Weights of a small GPT-style language model, trained from scratch on English Wikipedia: vocabulary 4096.
MLP neurons of a small language model. Each row is named by its layer, matrix (gate and up: input weights) and neuron, and shows model dimensions 0-159. Each number is 500 + 25 x the weight over its row's rms, rounded and kept within 0 to 999. Numbers have three digits each. A neuron's up and down rows have the sign that makes its largest values positive.
Before each neuron's rows, "fires in" lists the words (lower case) most often at its 100 highest values on Wikipedia text that the model never trained on. A number after a token or word is its count.

fires in: "later" 20, "time" 11, "years" 11, "slightly" 5, "period" 5
L9.gate113:494545496495511554508495497549529488507566489478486493514484516532503477493464508469482509524504535464505517493523469507506446500529534535514539507535518470495518525477497518446517527517499497540464525505513509489480521535513530454512492495507533507504495517537504476534464488539536524490442469474534463477508515500501499443514486458527478542531547521500521528504470530537459493501506501536513470460527500491529515491488527489524532492480527476485469504528514518525475489499509500
L9.up113:572521500504503480525511539481511508517517530517519499518492521504499470493498526504485511500523512520530482493477449481521532502484467489505454498487515471511520484492482533476495498505447524482497583478473449525466536483561510508482514464534482488497484521477491554530514485528515460485473459493484508533498472525542520492466515519459518485505515530489517531482440486481517513507536504511496476529488533479511522492503521507507442486513512474511531547520460527487520531474495514

fires in: "would" 20, "a" 18, "an" 7, "could" 5, "jun" 4, "junction" 4
L3.gate239:500536491494464503448476452518512512523512500469497457479498549517499549492498464483511436544490497501514450472451498490442503490494515570474496518529491493516506510510458517497517470501478543470514511480463470504541525517492511516490489493503534515522469504540488537475481503478499500506536464513515547534508507487503547528517505467500499499537522519519529470477456543496511533480489494474490492521478496518480540498535462484489502531474512492519499465505502538497518511480471539
L3.up239:518538524529479486455537528556522523517495507526519450483496466468510504488466522512454535508497492520529516481514487509490497520491479490473457516525492488531525521467517521526553519504496537495495545513472498468496482528509551500484487513517489473505470492529518507527528494467500527530472540468507524456485484475503499535476529542519515502523480523543489524496509497442509494489465530519530503503460503490512493479542536518514479524482537484464550450511478518469483495471532467

fires in: "name" 16, "character" 14, "characters" 5, "band" 5, "player" 5, "why" 5
L3.gate119:512478499558497477501526506472478531544470489494483518502466501521493496520557489503513469526486508503503486492529484491483531530523517479460520504540467508495497449491490487542562487533501512488500518505473505493471482567533476491515491538501554469480510493564492516496543496521485502515492475492521512535548524519494471535485502471514465516502496460501482462475487481496494492496486468499511491517470540503482503486510507489476502521495455495522485528473463497448409509488503534
L3.up119:496500461509535486531540458492481540557502514499490502513520500479508499515486485515495447497474489489498528558490550467509514475487501495528515500498483512463510492481509493525521498504468505501507482479514497498482535479506468521443513520524493510523495538523519461502540475504525538566485474484524507480521507502508481488501527514472479504501507465498491493449504476488487519478497504492485439509465499530494506481459429519481502458521496514513523487535481536513498511396478461

fires in: "governor" 18, "president" 11, "secretary" 9, "institute" 9, "government" 7
L9.gate414:451479469487497488488468470495498506488473493481496522480496514498453508501471381489475465491486536500491503498531507490459519539510480518506502470524509503449488505504504510485511433509506547508556508496496513498516513507536485474496523460501523481506470504495490484449477518484479503506502493525499516533551491472524515525497527487498537516465516493484496514487443535476461547476515488456487463508478510491517517492519480467478502497495506538485477539487497552518508464521496464
L9.up414:511494480505536481489479480465507487449514489480480538493509522498470479504516488465474490510481504560509474495491485487467478510482458536514489523496528512497495485527509498443493479489524464535524486529457519494512499519522509475484529495486498507466504519516533479474524469510523520467480496485495492480517486494516539488514518450478507525523465543557502494490462559483489520481531486446488485491470485489460516500505452524480541505481510529466584482477498549478496475545460498

fires in: "named" 17, "called" 13, "used" 8, "appointed" 6, "created" 6
L6.gate88:501504443515513491498511519524477503474504516479486502537459511466493497520475509488495502498461503540498504433512491533484482519474462514516498508527525467488518492564513493519513509488507513493493486544505484430506483537461484480488522502522556519483504509491464463464479504498527491501478503518468515522493480486468518543526494476482478443522496462592495548486495463501514461473453520508462516496499524529505552487532494475472510506513509451520519498485484513505515493506476511
L6.up88:567510524467491489520497499510494467481490546517477547511495511506486497474495491473480503556527474527485536534534459471507484477509496542483523499508484520495512505475440529487502488517529472549550552511521500500497484511509529485487504490491488489498573477492512511562498468445507536514509517482518501521491518525490526503463519474487462509518477506516498492499517488507517500468510429495553523472516508511500488496537519503519488533495497489492530500500493550500453505454515552

fires in: "one" 43, "n" 15, "previously" 8, "winners" 6, "wins" 5
L2.gate303:474497489554461513496484538568488521509483528471514503499495502512524514511507498518507503491491467475506489489490446524500491537492484467523528497576460485518532519476467535497528477505500493521493502496478503490509475528528511501475527527534520527462495481500515503485458512517500500511509480482504545470529543497502486525509565483464483494543507505486531433512487468456495484512458464519528541533495511530497469465547500524491535510478499460475502510525504513504457521505519551
L2.up303:556501494480503477467483531540518480482488520500486528520513491467482487482475486438516518488490479513470501516565464518535502492502469512524502529477511475545526504512453478479536516490517530495481528474551463495536497531508501436460508521569514505497499503504499498498492515514506531476509490476515488476463498480515490512536501487496529504494499507469514486565506519490463475492488500492533466491483522538473498533507509426492481486493489525445480487524521469499513481453544494

fires in: "northern" 13, "southern" 13, "eastern" 11, "northeast" 6, "southeast" 5, "state" 5
L5.gate366:460470536550454470499462488519509507521538506467523462497532526541519504477488469480453497541459511492483480487497502509497512496525497489512524484511495493478549502498486488493475496518516497507550492518503515493510480569497494474517526473496548508539516479518552513541433496508491486530516536530465487494528482511508475532505460471458526447445520452523506494500471499448519504518526491472495491486508502477496496487435504491467477508496487501500490512529501518533518533521501503
L5.up366:519490483496509451536488508523484496497497521522523489506511487488490504558503492492524505499509500510511537509507508515504469506527487485491571489459527520498507546504529495437501512487475525480495476523533532549500562517506458453486487497507513477503528506488531509534496500538507488510519482512523485489493497494542501481489468482498519438454461515495483584463504539443536552522472467495501491485513494539497476508526503469501513510501509447522527491474522486505472505516471464

fires in: "war" 19, "law" 19, "the" 6, "warren" 5, "lawrence" 5, "pittsburgh" 5
L2.gate59:496521541503481538475532485518542512477522543515464487505477537527499522515480531517499504484525534509513496503512501526498505482532500517512541463506544557501481518509545509511500481508475479490520506512483470489535488498532428511484502514472559512538533533512472489481492503519535514441456449507527463500523527473521501514518531503526509498471495494555533489484507470493476532518538496497493476494489468475520501509457491536472519469513488524457509473534517517508535542493456504
L2.up59:516469499507530486529538501451507496537473464520517513517483520488496474477535477474505535479486562496489525535501483560458491516504515503489509551515515463543529499531534542492477512482500525488496510488501445545521477496522515510513500516492552503509483506488503498523464455457520493514488533527492519493545488521523463452493498465514502451470470496505516524528505454473501492492491478503496505483499532494450472557529474494489458484481541540534494505499514509456493490479515501

fires in: "as" 38, "became" 25, "now" 9, "corps" 6, "provide" 5
L3.gate312:514541513483494523491451537514502522497522495442508496509529510534503510478489490521496520523528518531476462491490513519496477535524537511463531464510521502557470516513500501495511532528510516507483448490497453496530521498544516498545521478538508522475460525527522491484512502485449513515469540479485503476473468499504495523554502512503513491533487496515509495442482501574473457467498537536500472515485516528496498489519542492494500493472508554533481454522498513507524539468523503
L3.up312:482535500527505501511525533514472477440523518499512504522457526503520473472466498516516541491490572515505500523528471514515462500500492518474522483442501531470472582520487489474523498481549477509513482518518497530534510501509541486555511453480478481474484532511492479509507490473546507473521486501472547507504518565502506478529492514528535517494508486515534476511521500508527501524528523476499504481482518481511504514494484479507524522505516499535506496550512484532543488487497432

fires in: "the" 40, "first" 13, "able" 9, "until" 5
L6.gate79:468521434448520507450490508516555517501479499442520492504440517501536527500451506513544511514528513489500485509521483476505500489520540487494488549551534505536537521516518502526510466509526518511504495494454503497476476533502528512498505487498495508494475495500504538526510498492513499478474511483505485512509505511453498540566480484506479489515505476498504511465492456461468491474511547514482516486500549492484505498497499517497534499463516493465501498470501511518489549460421541
L6.up79:498511503497513525480511472503487482525487491452505529513548493534521488475490471552517545478503501527525493497477489540504449476531548493495484484516513467536508535528521510478508463503479481550530543536493500479508493490491540488516494517511497537525475496538486468498546506533534513466473470523523501525444456505485497482505528509482512487524492521502495439489544486505456489520512498529516516555509508530530487450486545498481510463466532489468467485529484510523512502519509545

fires in: "as" 21, "become" 10, "over" 9, "northeast" 6, "southeast" 5
L5.gate252:476489491491485515483470471520507514535517501511492477519492487499539472494496513534460532533500499511501502446515474483453487543501488460435526483529528481488500531516506512462470517512496531550521478531438488533513502542499488514499524488537544459490512533509524522461483543510501481455500491479516510477492499500458510490511524454481508458466518470511518460484497489493491449464486507458526537491483521500491504459545527509452499547536512477481509528481489539495512499511478506
L5.up252:459494537514509499511507536525493495526525471523523496506498510459545514545544477493498458519505479501461506511511461499486488494466533541475482524483499492488503512494508531496456484507555501499560524533509413506486482507473493543491496517529555478513474475479497531451505513461501508497471532504481517477481497505535480553517526463511490504520526466508556510501468542512502529529493512485502503515502530494507458506498511502509451528491544474468491472493498542509459483507483512

fires in: "from" 99
L3.gate51:497474528503516528452502518513525525522525490478472494490499538548454489490496472502476459501520491528507484507540428455492513502462514474467523498546542444484512487561484487473508524509522505506489495508471496511504518537508458474502550479469554553493439532506499505484492517523522535523485511492503509529484493484462498556539499468522500457522521464517515488495492519491517501494527496505477499483507515495536478487500494477492476527491452467515505502497495537488508453473483518
L3.up51:524524535476512504458482475520505494466542513488490469509551513546501508465524477523485503465477501515509452522514465486508513505492509443455484499489535480501512484508494468483534532484510515541483457507469468498505555483559474436496515488513536553472484504483518491499489499490510501506491508499484481489475496458521484544526511481505507488556490473540567471472479477478485490504534521489513487494495496521549449481476515448507470534489476499512505501512520534488503490489479527

fires in: "moved" 16, "led" 12, "sent" 9, "returned" 7, "promoted" 7, "referred" 6
L9.gate83:492492526534468489435528482558482543466533525517497522545465503496478473474508487486516524501472506502479534495503500516529549518474469509518527473474504497445544522499504522481492514525528509524483490500486475484507493479517563500487549523481532509484510542545494472494530485462489520497505484479516496475536484452482476515525481479482547506483512443498506509488499479520480501449492486557514510481473527477554501507473519455500464471492526509513527522516527500514515485518471513
L9.up83:499478524491497463514548493526488501474526460499493520535496502459481488487485545512530510530469521486490554467500508511501558558439499553506509499492505485502528478512520545491488495505528428501512491512478525501532496496466487484465502531483542503529476515541481512514503486493466519483518477500505456494534507491479495514550476496516520508516527472494480500464491481527509532479500511525495540501519528478505549494497491466502482488463513465585515500500502449473519493529493531

fires in: "one" 60, "none" 19, "each" 10
L3.gate315:506468534511544526482545514538528494567535525452500478501481515513496494479513473495521470523517484548476497523476454498481465485494515460470535502521495495496523488454498475516566529510475524526490497518476496514498525527517460494512541484490520501479498506497540512472458481544528470474484502476519514517542511514516479524493523485517500463503496462500509464485469531486527463474518471487530484518519484526466496478502519469469485526480470474509463548474454507534474489546492502
L3.up315:549508472478563471490517551466531490500473457486475547478468502459468509509497512504516471487516510489442538533505508481448513486442480492508539548526511503513533465496447505506497488490515475479509477475470509484469493493512474513492481457497468523482554494477486526490492507526475474468510481477468526503538480502505467496488508490545499495554501465490481488528503466489544456472503494498500520489506470507494485520509474535495493520529468487464485446470500496511502510498532481

fires in: "in" 86, "since" 10, "until" 4
L4.gate440:474463512516495473492565501495470504510468465483473469518510525533515488469512522504520469458499491474550498498470489484493519489491507466500477506510531479507479488501491514492469540487502548470462476531466512516525537521515549501468547475545514508484471504497504538527458503494544516514488462521504512544498488479470528524499455511504509463463480551508495484520514503475536511526477495460528512527521542494458518487504485470483441537497504489525485515496494526573519495491496503
L4.up440:480496517472466537494482480473526495513514486505513557547506478513503483489518513467471507479474498551504475522520515484477517518496525510457521461536527503526511493501455479464488473507520513503495521467475509458553487529511478522540528549503490479534504500511500463456563480440505496502484515512476487534484514516471512535538465524485535493532512526508449490491493496490493508516470424466522526539522518470489536497500490496484483525482468499478478515542451487503499494512485495

fires in: "the" 21, "most" 19, "many" 14, "a" 11, "also" 6, "preceded" 6
L6.gate416:467470551524488547465503515528505501496514503484481508495446479538509520470512519515471528482514523510511502491505479456477510463514497487523542508524504455495524484491483517543554525506502486531540513523487532485504469523521458518500503484544507507520466471513555510473471520457509509496456533518487519517510451489511502472481529508501495461443531496476506535492512525515535512525501470541472497525459476486497468452509532483525502458496477513476441546525497520490486482515502512
L6.up416:498494509497505468508475544499483509484506516496492513501523455464561484544499522505506495467513540502511557516479514454481529516507520453529512506470509486456539485541529492510509548481510549487482518527528504468470547502528476483512503534493497542469507496487528458497528511457515493479547510491518481461504451523510508502539443490515484503466502515538498454458532496494505484485492478536511476477525513501485481485506513515508513490477542493506531481557558512528508498479493516

fires in: "a" 42, "this" 36, "the" 11, "it" 6
L4.gate259:475516481571480500480525470510494532480513530463492509521491485511546480504469502483500520473474519545530468527489516487483491469526431501510468513532509507509526506490490509515476496491513478524510486489500477469543494488522514531512522448511530466463469524527495480475495563511478475508498470500493557488517474437533475527520477498506519483461514514498510465494458508527466542493507489479508504514492462509526499517518500455475496503473502495456473569517488486469485522474475535
L4.up259:488533496528464497473503478476483525529501542492473487499489470482503492513454486493521485486487521558519514514487519513515462515530507456491500510471523538544504512485453479501476460484502504542482485506513532417466469522507496462504494432527473497507491468507565490497478503530507455501502509505463542505487514472516459504526507477520499477425500511496479478529478515518518498494471507505524484494486486542474505487535464473469519510477489509444506518498485487503522522472515544

fires in: "would" 26, "went" 17, "began" 11, "launched" 5, "reflect" 4, "launch" 4
L3.gate83:509524518510506576467517474464458505534486494507508430533492556539535491482540490509430532495504494483559460506482444486465484523489517536528456517515527525511491524525502549474478516522541522533485523521470492496538492469500521492532502510510518546493522507506491506506477496458537519497495500502508496507501510525458508478496509468473495496516486511483495505503522497493468469511506468518480512483481521487504521536449518522482479538470521469526481493523508494463489494507463516
L3.up83:488518524492485520471486496463472494474484518490515483517537520557562494515530482499493522538492522504516506509505477470482519488497490518545515480523528532515486469524480501522491514510477492511490532468470488537513519486496494542492488498541519523509508510488489500495495468474526508496504492512550506477510463473481530470456463524497506499525479509473509529508570474508460529448478519536486485556455471513452555500490521532514518526504487507520554512495514551485553519455470498